{"head_dim": 64, "vocab_size": 16753, "norm": "layernorm", "tie_embeddings": false, "parallel_block": true, "init": "normal", "optimizer": "muon", "lr": 0.00933, "lr_mult_o": 2.0, "lr_head": 0.00591, "decay_fraction": 0.657, "decay_shape": "linear", "seq_len": 1024, "train_tokens": 1404000000}
MLP neurons of a small language model. Each row is named by its layer, matrix (down: output weights) and neuron, and shows model dimensions 288-351. Each number is 128 + 24 x the weight over its row's rms, rounded and kept within 0 to 255.
A block is one neuron, or neurons of one layer that tend to fire together. After each block is what it responds to, as a language model described it from the Wikipedia text at the highest values.

L4.down93 [143 120 167 135 147 134 158 110 137 137 126 126 115 104  95 104 151 115 136 121 141 174 145 144 176 168 160 111 135 130 164 123 124 125 101 134 144 135  96 210 134 150 104  98 111 130 130 139  83 129 138 129 105 132 197 122 132 166 159 113 111 138 149 146]
L4.down675 [ 98 107 134 121 119 112 119 101 123 152 100 119 118 127 105 161 115 154 136 160 163 142  96 125 174 175 144 160 146 105  86 123 110 113 153 110 108 149 113  87 124 171 141 138 141 123 138 104 149 146 152 160 135 148 152 174  84 114 139 119 112 115 144 153]
Responds to: Opening parenthesis, sometimes a semicolon, colon or bracket, right after a name or noun phrase, starting an aside: (PAVN), (1790–96), (sixth).

L8.down24 [174 122 123 106 136 137 138 101 174 103 115 127 137 109 129 158 130 101 118  76 146  94 123 117  72 128 136 114 120 150 136 156 193 139 162 132 139 158 140 152 134 111 112 120 144  91 137 144 150  91 117 119 143 115 131 115 119 118 120 105 127 156 148 133]
L8.down155 [133 110 104 108  99 122  98 109 179 160 151 109 150 164 145 111 154 103 111 140 138 129 166 147  69 113 161 106 125 142 145 108 132 144 115 133 120 123 199 128 132 144 135 116 145  99 119 145 147 114 164 103 116 133 119 177 149 155  51 110 125 106 148 126]
L8.down203 [104 143 121 125 143 114 171 125 133 174 133 173 129 150 145 145 145 195 131 138 162 139 148 110 135 160 122  94 152 185 145 148 117 128 132  84 148 107 120  99 149 124 145 131 228 133 160 152 135 123 138 117 134 141 112 146 140 141 148  97 144  97 132 139]
L8.down296 [161 132 100 118 151 126 120 135 133 102  81 108 122  84 117 138 115 138 160 119 170 149 112  86 121 126  90 103 114 149 177 118 109 115 140 141 165 112 115 108 129  99  94 119 126 116 150 136  76  82 126 157 127 135 178 136 179 158 122 133  84 137 115 132]
L8.down329 [120 130 100 104  81 155 140 134 126 141 168 134 143 115 152  97 160 134 131 187 159 112 113 117 105 127 124 133 136 136  72 135 116 167 151 168 138  90 172 126  98 112 152 128 112 146 126 105 135 112 125 141 139 102 145 156 131 141 144 142 104 118 120  93]
L8.down333 [128 147 110 121 104 141 163  90 123 139 146 109 136  98 141 118 131 137 133 142  99 155  86 107 140 158 117 143 128 104 153 124 108 154 145 123 131 149 133 137 195 150 132 107 114  94 145 125 145 124 147 145 144 119 109 102  99 137 128 124 169  87 116 151]
L8.down467 [118 127 112 110 133 115 154 130 150 141 138 110 142 146 130 153 125 104 148 137 138 134  86 122 118 127 123  78 128 140 119 116  69 164 138 119 168 172 101 116 119 139 138 124 151 119 154 105 135 116 142 120 135 188 110 142 104 117  63 126 115 121 121 159]
L8.down586 [113  72 155 131 148 167 172 115 141 122 134 128 118 108 111 152 143 164 123  96 115 127 102 162 168 185 150 143 116 118 110 140 122 100 105 151 132 135 139 100 126 112 142 135 131 153 107 116 135 133 134 130  88 173 170 202 114 132 161 141 122 144 119 105]
Responds to: Prepositions that join or introduce a date or time span, mainly to in From 1958 to 1976, plus as of 2022 and at the age of; weaker on other at, (, dashes.

L4.down350 [ 84 120 148 120 119 113 114  88  99 141 138 131 123 133  93 113 113 112  90 161 126  83 121 155 124 115 133 133 111 158 161 113 149 142 147 155 134 116 121 132 129  80 129 145 146 116 120 121 139 109  95  85 107 117 127 138  85 206 114  94 129  95 165 164]
L4.down721 [ 68 140 135  98 108 116  80 135  91 127 147 149 132 113 126 163  98 120 148 151 128 171 115 106 123 130 142 106 139 107 150 103 163 151 134 135 142  93 109 133 147 112  76  98 107 182  72 175 137 139 149 157 107 154 156 130 162 151 118 106 131 138 107  96]
Responds to: Preposition "on" after event verbs like born, died, held, right before a date ("on 26 May", "on November 8"); weaker for other uses of "on".

L8.down162 [113 120 176 122 117 133 110 141 124 140 135 155 183 125 113 115 166 123 141 124  79 131 124 131  99 146 126 151 171 130 125 138  88 132 127 125 106 141 126 103 117 129 147 123 133 131 159 116 123 140 109 112 107 178 146 150  86 123 162  93 181 110 124 161]
L8.down205 [143 102 148 149 168 146 129 160  93 185 114 118 157 110 123 115 111 180 141  81 123 132 144 106 104  71 134  96 130 100 147 125 114 100 141 168 140 101 127 125 139 108 125 138 125 136 111 149 133 143  83 134 110  94 140 113 103  90 160 131 142 138 100  76]
L8.down303 [ 99 116 106 118 137 102 143 144 121 130 133  86  89 168 114 108 170 140  82 149 156 130 114 137 127 142 129 152 123 152 102 146 160 128 173 148 190 133 128 129 111 153 123 126 134 132 120  89 173 102 127 131 171 120 142 104 114 117 162 155  92  92 123 160]
L8.down431 [138 137 107 132 135 115 134 148 148 170 106  77 146 148 159 167 144 143 121 131 171 142 156 127 113 161 119 117 154 139 151 103 106 120 146 155 100 133 147 127  98 125 150 116 132 128 152  66 109 138 149 152 155  99 129  88 130 124 116 128 143 119 116 147]
L8.down573 [129 140 135 164 149 170 151 111 135 164 131 159 133 155  76 141 150 109  93 119 143 137 110 157 137  80 132 145 147 147 107 156 109 138 134 142 152 181  90 135  97 157 135 116 158 123 123 131 141 135 111 157 111 140 128 126  94 119 160 127 115  97 161 142]
L8.down590 [145 118 152 147 125 140 142 129 100  76  98 128  96 146 115 167 128 113 116 155 108 174 131 120 125 167  89 113 136 158 144 138 110 149 140 148  65 107 107 140  98 143 141 125 103 156 102 124 140 113 134  65 124 157 103 145 155 139 113  80 123 134 100 182]
L8.down665 [134 147 123 115 128 132 126 111 139 113  96 152 137 134 132 110 154 143 120 108 187 100 138 171 117 135 103 176 139 120 128 108 149 145 136 115 125 116 182 118 144 135 129 111 135 138 146 120 138 156 129 122 142 163 142 112 147 130 101 119 151 120 115 120]
L8.down703 [126 143 169 132 136 159 107 133 149 127 127 182 121  91 154 153 144 146 129 127 122 108 150 116 123 145 144 133 115 167 151 126 147 158 142 134 137 143  92 140 131 123 156 109 119 126 138 119 165 174 107 117 157 149 140 126 122 142 130 100 197  94 149  98]
Responds to: Commas, and sometimes table-row ends, after a finished clause, leading into and, which or with, as in "were more favorable, with".

L3.down546 [146  51 122 144 127 120  96 141 125 104 122 131 128 144 130 140 104 139 146 140 134 133 123 111 105 119 126 106  91 155 111 156 169 112 147 153 128 157 175 139 169 116 121 167 136 132 140 146 122  97 133 149 115 162 105 104 126 159  73 120 163 107 105 147]
L3.down577 [143  99 128 122 108 114 154 129 122 149 106 109 140 110 144 113 147 136 139 153 150 151 114 121  98 131  96 165 116 127 105 121 144 151  56  86 138 161 127 156 148 132  77 104 103  91 115 110 122 154 140 114 156 104 134 126 122 155 133 113 171 108 134 136]
L3.down634 [108 117 122 166 106  85 130 132  83 184  89 141 110 150 114 131 121  67 134 160 109 117 103 136 155 144 133 129 120 117 124 143 178 169 112 117 116 120 155 115 172 141 153 199 139  80 135 141 117  91 128 186 143 147 145 129 131 112 132 145 164 118 110 117]
L3.down733 [125 132 109 115 146 111 125 126 118 121 128 124 123 125 172  72 155  81 129 123 145 129 112  95 119 123  97 155 162  85 117 158 109  95 115 110 157 105 105 146 148 110 147  95 146 124 172 122 164 147 165 167  88 137  96 169 112 102 134 138 108 146 138 139]
Responds to: Fires on the first token of a year, such as 19 or 20 after a date or "in", and on an opening parenthesis or bracket after a noun phrase, e.g. "(1874–1924)".

L4.down141 [ 87 128 116 186 113 144 113 123 113 147 111 132 141 146 115 141 158 131 142 137 160 123 120 179 110 118 128 171  95 136 141 136 137 148 110  96  99 138 118  87  99 145 145 130 139  71 113 138  77 152 119  98 131 127 117  90 121 114 137  84 161 124 108 150]
L4.down760 [126 124 189 163 131 120 153 137 136 136  98 188 128 101 132  99 163 158 157 176 104 129 132 110 135 149 135 125 178  98 143 119 135 154 104 103 121 115 106 154  94 131 117 130 117 122 121 109 104 129 141  97 134  72 131  78 117 112 135 125 156  97 132 139]
Responds to: Opening quotation marks that begin a quoted phrase mid-sentence (finding it "uneven, saying that she can "charm); weaker on semicolons, commas, hyphens, dashes, He/She.

L3.down108 [129 145 139 168  87 118 126 130 153 168  83 142 170 129 123 164 134  90 142 129 100 145  95 152 155 163 130 176 121 155 141 110 149 129 118  81 138 120 153 177 125 145  97 104  97 116 147 124 117 149 142 111  94 140 116 107 131 143  78 150 159 125 140 138]
L3.down169 [122 146 118 121  99 134 126 169 104 136 118 159 165 112 108 132  95  81 105 146 158 140 130 146  96 109  70 101 147  98 155 162 107 128 113 127 129 107 179 107 112 152 141 138  97  90 136 148  62 143 155 123 112 123  95 137 117 155 131 102 118 149  93  66]
L3.down379 [165 141 118 131 115 100 147 104 166 169 119 171 126 130  98 137 123 137 101 188 102 177 137 122 127 185 168 160 116 140 108 139 140  94 124 131 151  95  85 148 164 132 121 162 119  96  92 127  84 134 115 133 137 153  82 123 139 111 156 134 143 117 145 167]
L3.down392 [118  95 119 136 150 120 124 106 172 146  86 122 122 151 126 152 151 122 175 121 110 123 120 122 147 126  98 159 139 138 164 106 144  76 131 147 117 145 124 122 121 155 127 170 155 170 132 134 119 145 114 133 155 126 142 132  95 123 138 106 121 100 133 135]
Responds to: Commas, opening parentheses and dashes that end a complete phrase or clause, such as "In June 2018," "Bert L. Stafford (" or "road walk—".

L3.down413 [108 120 148 131  91 134 140 136 163 134 158 150 150 119 119 141  96 130 112 127 111 179 135 159 121 124 141  60 136 137 156 181 143 160 138 127 140 153 127 139 189 116 113 110 145 114 146 121 140 113 146 136 125 125 127 140 140  97 125 134 104 174 131 114]
L3.down423 [130 168 117 155 125 145 122 123  95 140 135 135  98 174 124 161 153 131  99 128 149 148 161 115 131 159 121 120 135 146 158 128 106 130 162 118 137 127 100 123 155 146 118 157 130  79 136 124 146 176 129 134 106 158 113  99 155 111 156 122 116 115 164 112]
L3.down597 [ 97 118 117 130 170 167  85 124 133 160 146 182 106 137 121 133 150 188 147 126 147 104 144  93 131 101  91  58 171 156 150 136 125 124 154 129 145 181 136 132 136  89 105 122 119 130 150 134 127 118  75  72 129 205 156 142 153 158 124  93  92 133 134 130]
L3.down658 [105 130 139 159 102 100 131 131 151 120 130 146 138 111  95 114  72  86 115 139 117 131 164 143 153 171  96 148 133 110 122 113 142 106 128 124 160 133  87 147 134 136 142 113 139 130 113 107 150 156 157 181 119 109 180 105 124 159 151 130 100 129  92 148]
Responds to: Prepositions that open a sentence or paragraph to set time or circumstance, such as In 1883, As of April 2022, On 31 January, By 1966.

L8.down36 [115 136 127 129 155 133 116 118 123 122 109 108 104 111 150 127 135 166 104 152 104 160 132 117 128 178 132 103  83 134 159 112 126 102 117 100 134 120 160  79 113  96 134 106 157 100 137  97 107 143  79 122  93 147 134 170 144 126 107 167 105 119 162 147]
L8.down322 [113 119 105 114 122 119 148 126 131 122 154 139 138 126  93 151  92 145 126 103 105 158 130  88 159 136 132 115 112 117 100 141 130 122 105 161 102 129 140 134 143 129 119 111 131 139  73 158 145 119 195 130 127 148 150 128 130 104 147 105 114 114 116 165]
L8.down374 [116 185 142 152 117 154 142 141 144  84 111 114 116 117 145 152 184  94 156 150 122 161 135 125 172 121 168 177 100 137 148 118 106 148 144 111 132  84 127 100 103 167 144 141 150 127 119 191 131 155 127 147 104 140 131 139 139 108 114 156 176 142 137 100]
L8.down399 [ 82 135 145 134  77 132 113 133 151 115 111 132 166  96 120  67 148 141 140  78 174 151 122 121 114 154 143 141 128 141 109 161 111 132 136 121 118 117 133 107 121 147  96 104 152 156 110 158 131 126 121 151 144  99 118 110 163  93 146 143 124 137 100 159]
L8.down482 [131 138 157 103 159 143 150 110 141 135 114 113 135 157 130 101 148 100 153 131 128 123 105 121 165 132 164 128 113 100  96 136 154 144 124  74 139 141 104 151 124 100 115 116 155 145 122 147 150 139  98 197 168 125 141 154 132 155 154  79 117 115 168 149]
L8.down699 [108 130 128 143 109 133 107 129 132 153 150 141 121 141  87 133  88 121 183  97 103 138 124  94 127 161  95 111 121 112 101 128 134 134 107 118 124 120 162 123 122 120 107  65  77 126 115 120 103 122 181 115 158 162 104 105 140 104 177 145 100  92 139  99]
L8.down725 [129 141  74 131 105 136 130 129 125  98 115 123 100 117 134 211  86 108 111 150 114 140 101 107 121 124 143 132 152 152 118 148 107 125  77 111 126 146 117 105 139  91 111 116 142 123 139 128 116  86 109 130 135 109  98 134 143 141 124  98 122 117 156 109]
L8.down736 [ 94 119 121 161 152 131 128 158 132 107 141 153 119 115 119  95 111 122 142 136 114 147 142  76 133 123 140 124 121 132 129 127 138 114 145 127 155 141 142 123 148 102  86 116 166 130 127 122 112 115 136 109 118 171 131 138 121 136 152 134 135 104 109 103]
Responds to: Fires on "on", "On", the space after "on", or the day number just before a full date, e.g. opened on 31 August 1932, died on 24 June.